config.toml
norm_place = "pre"
lr = 0.000747
lr_head = 0.00476
doc_mask = false
MLP neurons of a small language model. Each row is named by its layer, matrix (down: output weights) and neuron, and shows model dimensions 416-479. Each number is 128 + 32 x the weight over its row's rms, rounded and kept within 0 to 255. A neuron's up and down rows have the sign that makes its largest values positive.
After each neuron's rows, "raises" lists the tokens whose logits its output raises most directly, leaving later layers aside.

L6.down900 [ 80 167 112  92 111  82 115  70 112 147 154 156 101 139 105 134 146 168 117  78 157 126 141  90 135 222 142 164  98 118 148 173 122 153  60  89 148 122 175 121  77 175 127 120  92 140 214  85 138  91 147 105 147  57 129 137 105 135 124 183 182  97 169 112]
raises: "ist", "ists", "istic", "ism", "ist,"

L7.down745 [ 99 124 116  81 118 155 131 103 146 129 152 105 163 159 115 148 143 132 136 211 140 187 125 149 136 157 101 140 146 127 118 135 144 140 131 141 140  85 124 116  72 126 111 109  54 158  90 109 151 118 107 102 106 149 109 116 104 144 128 114 136 163 157 139]
raises: "ers", "ers'", "ker", "ers.", "ers,"

L9.down1025 [ 51 103 116  84 134 120 129 127 144 107 101 103  84 142 152 115 135 130  96 116  98  76 111 138 202 207 138 113 105 125 105 112 120 160  93 124 164 147 134 127 116 152 115 106 168 123 149 139  96 111 122 113 159 180 110 147 167 206 128 128 147 107 126 123]
raises: " time.", "s.\"", "s\"", "ity.", "ality"

L6.down334 [206 136 131 101 152 135 107 121  95 196 144 101 108  87 167  79 105 126 173 107 124 167 114 147 186 186 144 129  79 150 145 132 193 108 120  38 120 125  62  95 131 170 173 129 129 118 157  99 156 135  75 144 143  85 124  83 132 122 128 120 156 108 144 149]
raises: "iting", "ations.", "ations,", "ities.", "ity."

L2.down184 [ 88 164 125 105  98  79 156 149 190 129 149 161 164  97 152 185 142 109  84 130  92  64 128 122 172 101 135 119 125 114  76  92 114 102 122 186  90 171 116 132 182 146 121 169  76 121 117 138  99 117 195 197 131 125 199 160 156  91 155 121 116  54 155 151]
raises: "\")", ".\"", ")\"", ").", "\"."

L9.down161 [117 112 107 110  81 131 168  82 117 143 149  88 119 101 130 117 111 163 149 126  65 147 144 159 133 179 135  96 121 121 119 115 128 108 130 137 171 145  91 122  82 119 142 137  99 131 140 164 141  11 161 108 184 101  56 117 112 119 186 108 159 135 139  68]
raises: "s\"", "?\"", "s.\"", " our", "o\""

L9.down471 [135 123 114 129 158 101 164 191  79 140 201 105 213 139 138 135 143 134 164 154 104  88 199 118 104 146 176 167  94 214 131 158 194  99 175 153 127 122 112 145 107  87 120 145 131 110  93 169 150  62 105 143  94 144 176  91 136 150 162 155 110 133 129 155]
raises: "d.", "t.", "°", "com", "e."

L7.down1106 [153 128 132 101 145 152 178 149 116 105 127 107 135  95  88 104 112 187 198 105  67 134 167 135  92  94 125 114 103 192 170 160 100 137 173 109 116 175 125 106  87 156 202 185 172 104 160 143  77 167 108  73 176 106 110 168 166 113 141 106 103 112 115 170]
raises: " players", " scoring", " game", " kick", " playoff"

L2.down507 [ 80 122 106 100 119 138 155 146 127 111 149 116 124 104 110 146 100 177 149 105  72  72 143 173  79  78 150 156 124 121 135 140 186  88 164 100 116 199 130 137 117 174 140 110 102  96 139 149 190 135 113 111 112 132 126 195 143 129 141 101  93 148 103 169]
raises: " game.", " games", " game", " games,", " gameplay"

L2.down1279 [121 103 102 149 110  84 160  80 147 136 128 146 116 100  98  83 138 191 150  95 143 111 128 128 116  91 172 123  69 137 167 159 161 164 163  56 106 128  84 117 112  75 174 125  92 164 155 118 130 124 200 163 130 108 154 170  82 134 161 132 160  72 129 139]
raises: "-0", "–10", "–1", "–19", "-10"

L5.down1342 [139  89 124  73 114 110 120  96 109 156 180 113 141 146 204 150 120 114 130 165 115  92 136  81 154 110 171 140 186 169 100 151  86 144 125 120 171 165  94 153  70 180 140 150 103 206  96 141 163 117 126 126 106 127  70 110 125 149 100 122 140 229 131 169]
raises: "ed", "al", "er", "ise", "wood"

L6.down361 [113 130 114 111 154 123 101 107 109 166 119 119 132 114 139 107 143 130 181 129 129 107 161 171 124 155 104  53 157 134 142 121 182  77 139 123  96 166 129 168 132 139 115  93 173  86 106 153 132  90 115 116 111 176 122 125 115 154 127 148 113 136 127 205]
raises: "ably,", "ably", "ever", "able,", "igraph"

L9.down228 [133 151 146 106  98 109 166 133 157 104 188  98  95 133 150 126  99  80 139 184 123 103 113 119 155 138  91 127 183 183 131 167 128 141 154 118 136 113 116 176 111 138 120 178 163  78 179  87  76 102 123  89 131  94 149 133 113 169 154 119 133 141  56 167]
raises: " take", " have", " begin", " continue", " prove"

L9.down278 [152 155 110 128  98 135 169 139 182 177 182 162  79 151 118 128 131 162 177 148 156 144 160 188 123 143 128 130 108 118 110 109  75 109  78 151  94 139  72 101 152 161 132  64 162 128 137 209 112 177 142 129 141 148 103 102  44 101 163 153  81 153 112 101]
raises: "le.", "lett", "le,", "ure,", "eenth"

L9.down599 [180 106 125 112 135 138 144 172  71  91 156 142 133 114  46 172 126 135 164 143  55 133 127 215 110 100 142 117 122 130 130 166 132  76 113 100  79 189 156  56 103 140 195 140 132 100 145  94 111 188 145 106 144 140  74 130 184 123 162  95 135 111 112 180]
raises: " refere", " players.", " players", " Athletic", " Tournament"

L2.down497 [112 138 104 139  91 102 137 128 207 140 171 133 148  98 116 118 178 103  82 171 101  96 142  79 165 114 128 146 109 125 129  90 179  91 139 171 131 164 138 141 179 145 134 200 114 128 138 127 163 103 153 149 102 165 141 149 142 102 171 117 117  41 156 165]
raises: "\")", "ature", ")\"", "'d", "==History=="

L9.down551 [194 184 110 174 122 138 162 197  81 137 139 185 114 149 147 166 137  56 114 109  60  90 157 185  88 125  59 154 114 146 150 160 124 119  86 122 115  92 102 105 110 115 149  54 128  96  80 101 119 162 119 101 149 108 140  90 101 113 111 125 109  66 115 125]
raises: "a)", "a;", "lie", "li", "a"

L9.down785 [124  94  41 108 136 169 157  66 135 114 151 143 115 139 184 138 152 144 167 125 119 190 111 129 123  98 141  91  49  82 191 136 104 184 158  63 135  54 163  75 119 130  93 129 162 184 143 158 125 107 142 147 134 143  89 163 109 161 117  89 129 149 115 193]
raises: "ivated", "ers", "ed", "ers,", "erm"

L7.down564 [ 77 138 177 119 113 114 113 115 190  93 133 103 150 142 149  97  81 169 135 151 131 151 121  90 113 117  83 101 113 127  93 122  98  90  98 139 134 106 173 122 156 199  99 151 139  67 102 117 124 121 132 139 105 158 138 116 116 129  70 123 129 106 162 102]
raises: "s'", "s.", "s:", "s)", "s,"

L7.down795 [ 76 135 157 122 140 131 157 115  98 167 155 159 120 114 155 143 128 155 120 118 122 126 145 135  70 128 126 145 151 181 129 155 150 144 169  91 159 125 147 101 111  96 127 124 128 117  75 156 168 160 131 161 149 130 105 143  69 141 145  80 149  85 120  87]
raises: "p", "'", "min", "b", "bo"

L9.down374 [136 191  99 105 132 127 128  96 183 164 157 152 168 101 139 154  98 134 102 163 127 138 121 140 141 149 117 128  74 105 114  68 160 121 151 151  81 179 126 110 178 103 122  96 127 159 116 141 176 162 136 155  97 161  97  62 107 107 159 187 151 122 142 138]
raises: "au", "au,", "iller", "ur", "per"

L7.down1214 [ 47 134 182 126 168 148  81  89 105  54 174 113 123 172 138  82 167 101 159 102 115 103 116 113 106 144 125  96 164  91 166  90 143 117 114 197  97 151 148 139 152 129  99 114 129 148 160 119 142  98  77 115  98  93 113 159 109 105 160 149 131 125 126 171]
raises: "alia", "al", "at", "al.", "or"

L2.down1324 [132 103 137 119 139 146 117 113 123 127 118  94 119  93 112 108 139  68 119 158  68 127 109 207 139 145 130 109  91 155 213 136 131 104 164 184 164 160 143 163 104 119 113 141 144  95  56 110 111 143 163 112 149 111 110  86 151  98 109  75 148 106 101 169]
raises: "s.", "s,", "s.\"", "s\"", "s)"

L5.down1335 [ 85 171 168 106 132  65 193 133 133  94 137 141 133 153  60 121 101 148 150 139 183 123 143  99 110 143  87 152 128 149 128  81 135 106 166  70 106 169 131  54 128  83 112  62 120 125  56 149 128 155  94 164 172  83 159 108 105 159 133 113  88 116 123 161]
raises: "ale,", "us", "ale", "ir,", "le"

L7.down418 [106 134 121 239 119 144 140 108 105  95  82 141 139 134 122 159 164 137  97 129 122  62 119 112 118 137 165 110 152 186 140 126 122 103 125 107  92 145  70 156 128  74 134 145 194 123 121  82 184 139  76 164 123 145  73 134 102 124  91  63 165 125 104 139]
raises: "”.", "ing.", "|---|---|", "'.", "ion."

L7.down1261 [120  81  74 101  96 141 120 183 171 128  95 127 166  97 112  86 111 123 169 167 102 164 148 156 101 149 140 145 125 197 155  87 113  97  90 107 117 192 148 161 116 102 147 135 134 165  44 108 127 127 110 150  97 147  81 184 108 186 129 111 129 142 167  74]
raises: "ll", "mp", "pt", "tt", "rut"

L9.down1050 [ 70 140 121  82  93  95 147 135 185  90  67 101  66  88 157 152 168  96 166 127 152 150 183 114  72 171 158 108  95 156 101 112 157 106  53 181 136 122 115  90 145 115 125  69 134 137 123 133 135 136  99 122  73 136 151 162 159 129 111 116 109 138 128 147]
raises: " going", " entering", " becoming", " leaving", " causing"

L9.down353 [179  93  94  37 184 112 120  75 135  77 127 113 123 106 109 135 101  99 167  71 123 166 141  90  74 161 112 104  70  98 151 121 102  97  60 177 144 123  94 133  52 158 182  75 151 154 102 125  98  84  83 169 103 174 169 179 155  95 111 136 155 150  92 153]
raises: "age", "age,", "ages", "ment", "age."

L9.down1187 [177 160 131  86  82 124 144 129 111 175 112 132  67 110 235 107 146  98 104 127 118  77 114 142  88 211 163 183 151  99 124 157 117 108  73  86 147 131  89 139 123 144 170 121 133 133 167 187 173  86 126 134 148 119 135  93  82 150 145 108 104 114 114 169]
raises: " himself", " his", "==Personal", " himself,", " career=="

L6.down1236 [ 57 159 160 139 160 100 121 128  78  92 143 137 144 122 124 153 109 138  80 160 123 164  78 135 143 153 137 124 185  96 160 136 165  56 119 107 105  80 124 121 131 154 115 100 115 142 141  80 152 137 116 105 143 132 110 166 168 133 151 148 104 199 148 111]
raises: "ade,", "ade", "own", "aze", "dom"

L9.down338 [159 167 151  27 100 120 128 105 145 112 153  89  70  76  66 101 174 122 113 141 149 138 119 101 149 177 125 110 163  78 119 114 172  70 149 119 188 124 141 167  55 136 155 103  70 156 119 134 160 187 165 109 104  79  98  36 155 105 151 103 145 140 117 138]
raises: " who", " responsible", " unable", " whom", " living"

L7.down879 [144 132 115 149 148 183 127 116 107 129 107 138 120 153 139 130 183  57 119 106 154 123 133 163  67 154 109 161 159  91 123  85 132 126  82 164 179 143  64 201  28 126  77 164 172 161 183 156 158 145 138 137 152  56 157 176  89 163 172 152 128 139 113 160]
raises: " himself", " himself,", " father's", " himself.", " own"

L5.down7 [113 128 155 138  85 130 116 163 107 171  76 159 123 131 106 174 123 153 104 125 134 111 142 123 213 150  83 140 105  95 185  95 124 158 131 119 131 129  99  90 127 158 159 116 132 109 163 109  96 117 108 147 121 142 135 149 136 109 165  73 121 161 140 162]
raises: "on", "en", "m", "on,", "on's"

L9.down168 [ 87 117 100 110 102 143  76 158 127 119 106 140 131 125 137  88 145  99 137  54  91  79 104 169 133 122 123 103 100 165 110  96 144  84 157 141  99 158 160  98 101 166 208 151 157  81 141 217 166 117 169 110 136 168  73  67 113 103 118 127  95  74 130  63]
raises: "s.\"", "s\"", "s)", "s.", " today."

L9.down1144 [109  68 129  87 188 168 106 145 109 126 111 172 110  98  74 109 122 132 160 111 126 140  79 186 154  72 156 165 132 112 108 140  94  40 105  85 179 100 137 152  89 177 170  62 135 177 116 116 167 128  76 107 128 176 118 127 126 137 133 119  93 140  50 181]
raises: "ine", "he", "iner", "enc", "je"

L5.down89 [ 43 172 148 147  88  96 125 151 148 142 104 141 192 152 134 138 159 165 162 123 166  71 114 119  85 121 166 137 170 128 100 121 181 146 171 139 104  98 174 155 114 113 139 149 103 131 184 101 180 108 160 130 121  75 110  89 110 103 190 162 139 117 164  67]
raises: "ut", "up", "ud", "und", "ub"

L7.down978 [159  43 103 109 148 112 146 130 134  85 146  90  41  99 166 110 107 147 227 107 160 160 146 121 132  63  74 166 141 128 131 130  73 124  96 115 101 103 103 108 221 148 136 133 142 177 138 115 114 146 141 138 118  93 139 163 143 146  80 141 197 111 119 116]
raises: "ly,", "ities.", "ly.", " scene", "ities"

L9.down367 [133 180 142  96 105  78 116 167 160 112 136 118  86  98  61 107 103 118  69 153 168  75 135 102 106 191  79  74 123  98  83 145 140  61  76 123 153 152  96 124 118 145 170  89  70  73 133 111 129 108 133  83 123 100 104 128 116 171 175 140 160 137 166 111]
raises: "ance.", "ance,", "etic", "ance", "ous,"

L9.down344 [158 183  86  96 126 155 112 111 143 113 113  91 151 110  92 109 160 168 178  80 139 135 122 172  75 111 133  46 144 168 116  98 102 100  98 162 100 170 111  77 132 183  57  98 147  94 102  91 111  55 129 173  88 131 136 155 106 131 139 134 128  97 188 128]
raises: "ment", "ments", "ible", "ment,", "ions"

L2.down551 [ 77 103 138  86 139 170 156 170 152 172 145  95 126  90  82 180 110 140 154  61 124 116 128 122 111  74  99 152  85 131  45 216 150 200  77  65  82 179  96 111 131 106 116 111  74 111 137 121 127 189 224 169 113 128 147 136 156  85  99  78 118 126 103 130]
raises: " playing", "ities.", " players.", " refere", "ty,"

L2.down407 [144  64 121 134 134 126 166  57  87 149 171 137 149 103 105  73 137 128 101 135 142 118 111 151  80  93 133 124 110  93 149 116 197 159 173 110 116 122  96 113 169 137 113 126 114  73 120 155 151 137 138 114 170 116 121 101 123 137  89 132 150 144  97 108]
raises: "IA", "IS", "E", "Q", "4"

L9.down382 [176 117 113 139 143 136 173 113 129 144 108  91  92 156 111 111 109 171 115 105 120 143 113 120  82  79 142  69 159 135 119  81 107 119 131 158 166 126 129  50 138 125 119 108 174 171 115 174 169 144  75 174 169 144 132 127 105  76 120 120 191 139 132 162]
raises: "ations.", "ations,", "ation", "ations", "s)"

L7.down1264 [154 125 115 135 161 109 175 130 136  99 106  89 109 121 124 153 144 136  91 147 112 146 107 129 140 121 177 167 113 144 116 166 185 106 124  82  70 137 151 106  71 165  94 132 145  98 139 160 150 107 152 102 111 197 142 130 158 150 149 149 124 159 113  96]
raises: " themselves", "rop", " herself", "s)", "otes"

L6.down898 [ 83 124  78 141 131 111 142 111 145 180  99 152 148 163 104 139  92 126  88 112  98 146 154 141  98 170 112  97 157 142 152 162 136  97 107 157  75 154  75 145 155 142 101 170  65  94  66 107 160 118  45 166 109 136 155 126 107  86 152  71  91 124 121 164]
raises: "n,", "le.", "ty", " himself.", "ually"

L5.down1094 [107 166 134  76 145 117 133 140 127 157 195 156 165 156  97 114 169  79 106 177  84 144 160 111 110 169 101 121 192 107  98 141 175 172 100 161 132 184 109 125 140 123 188  92  71 133 200  84 140 124 113 115 165 133 116 173  88 125 137 126 144 101 145 168]
raises: "al", "ally", "eth", "al,", "al."

L7.down370 [ 74 169 137 190 115 128 104 142 121  87 138 123 112 104 148 130  95  91  74 148 135 103 156 135 209  95 155 131 164 104 130 143 101 141 109  72 146 115 178 189  83  78 137 103 131 127 151 170 136 172 122  90  88 136 128  84 114 134 159 138 125 130 137 182]
raises: "b", "bl", "st", "stein", "er"

L9.down76 [152 151 133 132  92 124  81 146 144 121 143 108 116 171 107 104 168 107 160 161 126 112 179 145 126 128 117 165 133 133 155 138 131  80 100 122 162 150  84 165 109  87 142 111 111 127 110 127  98 120 111 164  96 114 138 114 143 124  99 126 197 147 100 111]
raises: "ant,", " while", " when", " in,", "ant."

L7.down242 [137 130 100 126 122 116  97 102 134  80 198 160 137 127 110 110 108 153 129 101 122 138 164 144 141 159 135 119 127 150 134 124 228  98 128 134 117  90 134 150 181 127 120  68 114 125 157  99 108 160 113 103 131 152 126 134 120 119 147 140 147 139  57 159]
raises: "n", "r", "er", "lin", "l"

L2.down523 [152 111 137 134 127 131 106 186 151 128 148 106 151 108 150 147 210 122 120 183 161  87 113 141 136 165 154 164 160 161 103 133 117 138 127 124 115 190 117 126 111 204 148 121 117 152 126 191  77 187 118  63  63 123  89 141 108 141 125 112  96 139 164 135]
raises: "o", "i", "e", "os", "or"

L9.down884 [110 158 119 105 131 136 150 188 133  92 186 106 108 151 112 143 173 142  85  75 132 118 168 113 119 122 174 158 125 131 104 120 141  87 122 148 152 140  54 108  36 142  81 129 112 136 111 124 144 103 169  99 113 167 131 101 150  94  76  81 108 102 163 167]
raises: "ab", "ada", "ar", "ag", "ob"

L9.down841 [ 89 101 145 112 181 144 113 123  88 174 122 114 101 116 158 238 135  69 109 172 120 148 107 141 122  73 142 131 162 113 129  88 110  86 150 153 182 107 130 114 152 133 142  90  99 145 123  50 151 112  76 139  95  92 109 113 139 147 143  99 131 110 135 150]
raises: "ize", "ih", "ise", "ising", "ak"

L6.down494 [122 131 126 129 129 151 151 184 144 185 133  78  65 129 116 184 120  86 122 102 128  92 178 129 140 131 129 168 112 118  88 160  93 141 107 167  64 138 158 160 130 149 137 103 138 143  93 124 132 191 104 180  87 120  74 119 113 176 175 137 100 172  92 150]
raises: "age.", "age,", "age", "ages.", "ages,"

L6.down973 [ 95 113 110  72 169 160 153 129 107 113 155 159 136 103 112 131 165  98  62 134 165  98 158 145 145 124 119 167 127 131 160 136 137 116  86 123 132 146 135 171 114 124 167 112 130 136 140 131 162 204  97  90 117 100 134 132  87 147 141 109 135 148 135 141]
raises: " himself", " himself,", " his", " himself.", "aring"

L7.down926 [165 170 125 108  95 113  87 133 220  88 153 104 122  86 117  91 115 100 190 152 132 110 119 111 120 162 126 115 120 151 126 102 108 120 140 129 169 110  87 125 148 139 107  88  97 103 114 174 133 115 132 137  78  55 156 100 140 113 139 139  83 117  64 124]
raises: "ant.", "ant,", "ant", "anti", "ants"

L6.down311 [159 116 123 113 163  90 155 130 145  97 177 120 147 107 134 164  79 197 102 148 163  98 149 146 124  93 153 112 115 151 133 155  86 107 118  81 113 190  84 107 149 148 163 122 119 130  56 107 128 145  93 175 114 117  86 147 103 108  53 136 148 202  96 143]
raises: " land.", " south", " southern", " km", " northern"

L9.down305 [160 122 128 106 101 142 105 132 132 178  97 126 205  99 179  75 103 159 227 136 138 132  87  89 129 207 117 170 145  92 137 166 147 140 129 213 139 110 126 148 104 146 122 135 148 144 136  74 119 107 122 110 123 142 149 137 186 168 105 138 148 194 173  75]
raises: "ios", "iate", "ries", "bot", "ie"

L5.down176 [ 74 164 164 130  91  85 151  91 137  95 115 149  89  75 110 137 146 100 142 118 117 124 147  90 154 151 110 100 144 107 160 116 116  97 155 108 131 147 164 163 126 178  75 132 205 146 113 104 135 136 150 148 107 173 137 113 159 155 158 113 107 164 114 140]
raises: "o", "op", "on", "oster", "of"